python train.py --n_layer=13 --d_model=256 --n_head=4 --n_kv_head=1 --head_dim=64 --d_mlp=1024 --vocab_size=977 --activation="gelu" --norm="layernorm" --norm_place="pre" --norm_eps=1e-06 --positions="rope" --rope_base=10000.0 --rope_fraction=0.75 --qk_norm=false --attn_scale=0.125 --bias="none" --tie_embeddings=true --parallel_block=true --extras=["capped logits"] --init="orth" --init_std_qkv=0.0506 --init_std_o=0.0 --init_std_up=0.0506 --init_std_down=0.0 --optimizer="adamw" --lr=0.000994 --beta1=0.9 --beta2=0.98 --weight_decay=0.078 --lr_head=0.0103 --warmup_steps=352 --schedule="wsd" --decay_fraction=1.0 --decay_shape="linear" --final_lr_fraction=0.05 --batch_tokens=16384 --seq_len=256 --doc_mask=true --train_tokens=179500000 --steps=10956 --dataset="wikipedia_en"
MLP neurons of a small language model. Each row is named by its layer, matrix (down: output weights) and neuron, and shows model dimensions 112-175. Each number is 200 + 40 x the weight over its row's rms, rounded and kept within 0 to 999.
After each neuron's rows, "fires before" lists the tokens most often just after its 100 highest values on Wikipedia text that the model never trained on.

L9.down477,216,175,212,132,210,206,179,193,220,240,187,187,190,241,200,206,254,198,150,129,175,203,232,251,218,219,171,243,160,280,208,203,243,197,234,203,237,239,226,224,209,159,240,219,213,254,288,211,181,163,198,184,229,236,205,207,181,233,224,228,206,301,225,197
fires before: "|", "|---|---|---|---"

L5.down207,277,164,208,191,200,172,177,176,144,87,222,235,163,283,247,138,146,292,236,271,248,200,173,243,201,205,105,210,194,251,188,160,203,163,169,182,168,229,123,152,182,205,233,202,246,175,132,137,218,173,142,278,173,206,265,243,190,212,190,171,183,264,212,204
fires before: " |", "S", " |\n", "ate", "P"

L2.down1009,146,185,206,260,152,238,177,187,206,200,172,225,198,200,217,290,183,146,155,138,201,194,175,142,122,196,223,155,219,209,216,205,258,219,171,221,162,190,284,196,170,229,206,263,207,221,261,104,249,195,218,201,191,227,184,253,183,295,214,260,135,190,172,195
fires before: "u", "ack", "ue", "or", "|---|---|---|---", "|---"

L5.down757,201,211,187,183,190,262,217,249,135,206,195,185,201,189,226,225,119,233,197,283,172,214,176,200,288,241,227,186,152,222,208,213,273,189,214,146,149,225,199,259,229,201,165,230,192,180,181,216,228,150,198,115,255,126,202,176,202,203,193,185,173,205,219,303
fires before: ":", " |", " S", "le", "mer", " "

L5.down867,231,176,171,257,245,156,164,178,253,237,185,179,153,143,255,199,202,262,211,170,239,236,126,283,235,262,206,177,160,230,230,214,225,168,183,196,229,195,250,242,94,216,204,177,238,165,169,160,155,186,205,149,215,249,111,168,184,143,206,220,228,243,119,204
fires before: " |", "t", "y", "es", "%", " |\n"

L6.down564,280,284,195,247,212,168,208,212,122,178,166,135,238,274,185,170,153,143,205,171,134,205,131,201,151,247,158,226,145,253,211,211,247,172,168,268,171,176,239,195,213,123,334,210,123,171,140,163,208,146,158,193,224,266,172,269,288,212,206,104,249,162,216,179
fires before: " ", " the", " co", " p"

L2.down389,187,170,221,209,150,231,196,185,229,184,176,236,178,196,158,241,199,201,112,230,189,183,158,133,187,222,194,219,244,301,124,217,231,168,210,214,157,129,170,243,204,211,207,153,239,233,204,192,195,226,209,231,232,178,251,157,194,216,214,265,183,197,179,223
fires before: "ord", "om", "ess", "re", "ount", "ent"

L9.down300,173,203,236,237,154,179,231,208,196,205,162,177,254,137,269,183,212,190,199,178,197,208,131,90,241,185,237,210,139,200,183,210,171,253,134,192,163,104,214,190,219,216,246,201,126,204,218,255,200,194,185,196,245,172,186,210,181,231,154,231,246,140,155,199
fires before: ".", "ord", "ad", "a", "le", "o"

L9.down726,160,247,187,226,243,243,232,214,243,233,156,237,168,129,151,188,195,153,280,188,268,170,183,199,195,205,198,196,180,176,261,232,221,218,169,197,208,146,268,205,142,254,242,235,197,174,194,211,227,213,249,165,222,188,241,188,244,131,281,192,208,151,159,211
fires before: "s", " |", "N", "t", "ly"

L10.down57,213,209,223,220,210,162,196,218,249,268,171,250,179,124,213,232,193,102,198,166,203,175,148,231,205,183,240,229,164,209,256,248,217,115,236,192,215,205,158,180,164,264,193,239,114,185,260,173,300,229,175,114,243,238,193,264,197,178,219,214,181,177,200,221
fires before: "ing", "t", "th", "d", "ers", "k"

L9.down434,204,162,139,205,231,164,213,211,175,181,239,205,220,220,182,196,261,148,244,186,219,197,225,166,187,216,168,206,241,300,254,165,207,265,198,215,235,193,180,243,195,267,263,199,202,114,202,223,198,184,152,253,192,268,172,361,177,264,150,182,270,182,201,208
fires before: " ", " I"

L5.down193,170,108,215,193,139,165,218,239,243,140,169,266,178,123,186,273,189,201,260,241,193,251,152,226,199,247,210,207,262,234,112,187,187,157,185,168,182,217,243,227,190,212,187,191,241,228,235,172,234,134,184,182,173,184,167,220,184,260,229,244,243,239,167,167
fires before: " |", "°", " |\n", "\n", " k"

L6.down92,132,163,156,223,174,142,174,266,255,190,192,319,133,242,135,199,222,177,221,134,176,147,217,222,251,207,163,160,152,238,171,186,189,168,215,289,118,182,230,235,224,206,252,191,234,155,111,259,271,212,233,202,169,208,167,254,152,195,216,211,243,160,208,180
fires before: "il", "ction", "ru", "ce", "n", " "

L9.down1006,205,221,152,154,147,151,209,260,206,190,152,217,137,111,183,205,241,250,180,141,196,220,162,168,181,233,224,283,170,211,164,239,193,180,231,196,211,241,162,201,178,170,213,207,173,168,194,214,195,209,214,184,246,305,188,201,210,250,142,249,256,224,250,266
fires before: "|", "ram", "ain", "ress", "y"

L8.down446,196,172,206,224,229,254,219,156,251,227,148,163,255,205,253,220,236,249,135,188,289,221,239,199,174,230,170,140,252,208,202,133,246,127,181,127,135,191,269,171,138,270,206,200,230,175,173,233,226,181,192,178,195,156,181,199,243,209,193,230,232,235,231,251
fires before: "ish", "u", "ished", "or", "anc"

L2.down511,194,235,274,176,183,242,184,175,189,240,142,208,151,209,163,213,200,194,246,168,117,258,82,219,120,195,255,201,236,212,246,177,193,222,235,245,164,276,141,170,173,249,180,257,230,152,267,199,162,223,142,190,267,313,193,195,194,203,211,238,214,143,269,205
fires before: "ond", "oin", "ur", "re", "ust"

L2.down651,233,232,228,206,203,198,184,177,205,279,208,184,251,194,177,283,205,201,217,231,228,190,227,363,181,101,236,193,157,171,260,183,243,169,222,191,206,180,186,178,215,212,226,190,219,223,91,221,176,161,139,150,215,135,222,155,201,205,215,186,187,190,173,154
fires before: "er", "ury", "ral", " W", "re", " Ch"

L6.down298,215,206,183,220,247,158,239,220,208,156,215,211,171,244,185,263,162,199,153,249,217,204,236,168,231,117,243,174,195,139,200,236,133,242,208,177,233,172,195,179,222,190,217,182,214,206,236,169,182,182,164,272,231,161,180,147,270,183,113,152,227,177,204,192
fires before: " ", "ary", "al", "ent"

L6.down361,231,221,150,143,235,213,203,228,260,204,159,128,209,299,167,180,175,158,165,145,238,206,175,99,122,222,209,173,188,202,127,309,224,218,177,253,230,232,162,213,217,101,264,211,160,218,222,160,165,146,185,259,210,258,121,165,265,160,183,221,223,203,188,261
fires before: " |", "ess", "ed", "y"

L2.down829,179,223,286,216,243,224,231,209,225,183,190,94,214,157,264,271,178,280,263,257,153,177,163,225,192,189,210,234,180,180,201,191,183,143,178,243,180,137,152,270,194,210,157,236,157,225,146,250,221,200,147,215,156,231,173,202,221,162,213,186,210,177,222,181
fires before: "s", "a", "/", "D", "C", "k"

L10.down605,200,268,211,211,251,331,219,193,128,208,250,132,250,236,194,239,157,120,224,231,229,257,248,186,218,238,227,229,149,157,270,229,231,215,162,164,207,133,219,222,231,181,190,268,199,217,169,154,230,222,248,185,169,257,188,184,203,287,212,167,176,206,169,192
fires before: " to", " in", " on", " from", " into", " by"

L8.down947,252,241,194,183,228,140,205,215,214,228,231,225,184,186,171,168,188,283,226,234,139,261,234,246,291,244,222,157,211,142,162,208,147,208,170,205,362,139,203,216,217,176,208,170,183,250,213,218,239,128,125,230,208,216,176,186,166,224,166,162,134,226,247,155
fires before: "ut", "ent", "ence", "u", "ies", "enc"

L2.down712,141,142,201,233,190,284,169,233,221,143,202,235,176,271,243,172,175,164,213,220,195,264,256,217,261,292,167,196,149,154,249,175,193,218,266,219,175,200,195,244,242,138,122,241,181,205,174,180,189,179,185,157,224,218,242,243,273,208,263,244,200,163,207,273
fires before: " ", "|\n", " N", "|---"

L9.down651,196,167,110,190,186,169,242,261,192,172,144,211,221,143,157,206,170,174,169,240,193,209,117,168,235,190,261,254,233,187,219,267,264,149,209,137,185,256,240,264,226,195,174,236,205,239,239,197,165,254,196,192,230,203,179,241,246,219,223,199,196,163,265,257
fires before: " ", " |", "resent"

L6.down297,206,222,210,217,155,170,222,209,237,207,170,266,147,251,189,158,222,190,180,215,262,221,198,214,112,208,248,181,199,218,261,225,196,158,275,174,210,145,132,192,187,188,253,244,251,233,221,138,113,190,180,162,198,136,158,140,190,189,239,201,107,240,187,211
fires before: " |", ".", " |\n"

L9.down964,209,161,180,285,168,131,216,203,296,181,270,202,214,232,203,196,184,211,129,230,239,164,204,192,226,228,128,259,165,241,187,240,223,212,217,215,240,197,221,245,198,126,245,190,199,260,275,211,140,225,230,162,217,187,106,194,169,172,199,204,127,145,205,193
fires before: " |", "es", "y", "s"

L2.down130,184,260,229,218,225,238,255,222,200,204,150,209,147,192,235,210,179,161,186,168,169,164,185,197,198,286,177,163,237,194,184,128,155,252,155,209,236,276,227,191,206,172,266,214,139,201,239,134,211,273,188,200,111,130,230,160,208,265,193,204,170,236,206,226
fires before: "ased", "ase", "g", "|", " as", "ge"

L10.down334,206,194,232,219,186,149,157,168,236,172,156,262,162,191,240,186,213,206,269,148,266,195,168,265,190,210,255,244,276,158,286,187,187,272,177,174,206,199,201,195,148,289,197,222,215,231,129,188,239,139,254,170,237,158,218,232,186,188,194,176,178,206,200,180
fires before: "t", "d", "ier", "1", "T"

L5.down982,183,215,202,191,196,199,222,190,220,230,242,162,236,160,238,213,184,267,171,249,240,176,191,290,194,263,251,230,239,218,198,220,254,185,209,171,148,203,231,203,182,155,193,184,200,266,162,221,161,160,212,241,250,229,125,232,255,216,248,197,262,232,151,255
fires before: " ", "man", " the", "g", " a"

L2.down96,265,215,230,226,195,238,163,201,193,112,151,159,199,255,165,276,161,210,206,248,171,167,177,229,211,206,165,164,146,245,200,107,223,182,215,198,81,149,157,155,108,193,206,203,191,163,212,213,187,229,191,193,248,145,205,182,244,238,253,200,189,233,194,233
fires before: "==", "qu", "ro", "ce", "In", "The"

L8.down49,200,140,230,184,217,198,237,259,148,147,148,254,196,228,119,233,254,272,140,202,184,170,220,143,253,198,234,175,183,177,122,210,237,218,287,216,217,245,194,193,209,134,198,211,134,219,239,266,198,270,222,276,155,140,172,225,146,176,145,233,112,169,233,238
fires before: "ord", "om", "ent", "over", "og", "an"

L5.down630,161,180,265,244,188,214,147,255,180,153,212,206,272,182,241,160,200,212,270,204,231,215,167,171,153,185,210,191,203,128,187,230,168,209,153,183,239,238,162,203,246,191,267,238,196,139,272,178,204,116,214,208,215,292,190,191,166,198,196,202,143,224,202,234
fires before: "op", "y", "a", "id", "h", "ay"

L10.down694,199,243,163,206,165,244,193,157,77,196,227,207,162,213,108,143,161,251,253,204,159,237,177,153,118,233,223,232,162,161,230,222,117,257,209,102,182,268,228,225,258,161,135,199,186,301,205,176,207,179,183,241,222,228,152,155,159,253,180,218,174,163,209,288
fires before: ",", " ", "|\n", " to", "ity"

L2.down647,218,175,238,220,211,233,119,197,198,188,110,272,256,212,174,257,219,213,193,160,226,220,288,260,201,165,149,141,213,115,180,187,241,201,170,222,181,234,157,226,197,191,206,112,252,95,222,182,207,269,173,266,207,211,205,241,260,202,216,158,123,264,232,159
fires before: "==", "The", "A", "In", "===", "S"

L10.down353,204,241,176,233,215,181,246,188,169,205,221,189,230,227,223,194,195,164,188,233,228,235,159,156,259,225,193,122,211,183,151,181,203,253,147,224,193,223,246,248,270,227,214,199,146,130,154,214,165,210,238,158,201,217,180,127,172,151,206,238,170,160,159,255
fires before: "a", "6", "7"

L5.down689,185,259,299,159,263,197,174,245,252,250,148,214,275,201,194,183,236,225,176,144,219,165,141,200,142,136,210,209,273,152,212,213,224,226,163,222,193,154,213,206,190,164,187,164,252,198,181,174,182,79,191,161,250,186,209,179,236,141,231,278,192,165,273,201
fires before: "er", "ral", "uc", " in", "t", " K"

L10.down699,150,203,162,146,210,281,204,179,201,161,217,181,187,172,186,227,221,154,225,257,161,265,219,196,220,245,200,163,243,221,248,219,173,236,195,196,211,238,209,268,270,269,185,204,239,199,222,144,268,138,190,198,142,204,207,152,207,201,232,193,222,130,176,207
fires before: "a", "x", "as", "b"

L10.down809,161,228,247,168,233,180,211,249,240,199,183,223,177,212,189,244,171,155,192,190,226,188,123,216,262,148,280,186,147,225,175,244,219,164,157,144,228,285,249,155,179,193,142,166,241,173,168,221,148,237,240,208,122,172,140,186,150,189,263,191,225,196,213,266
fires before: "-", " |", " ", " -", ")."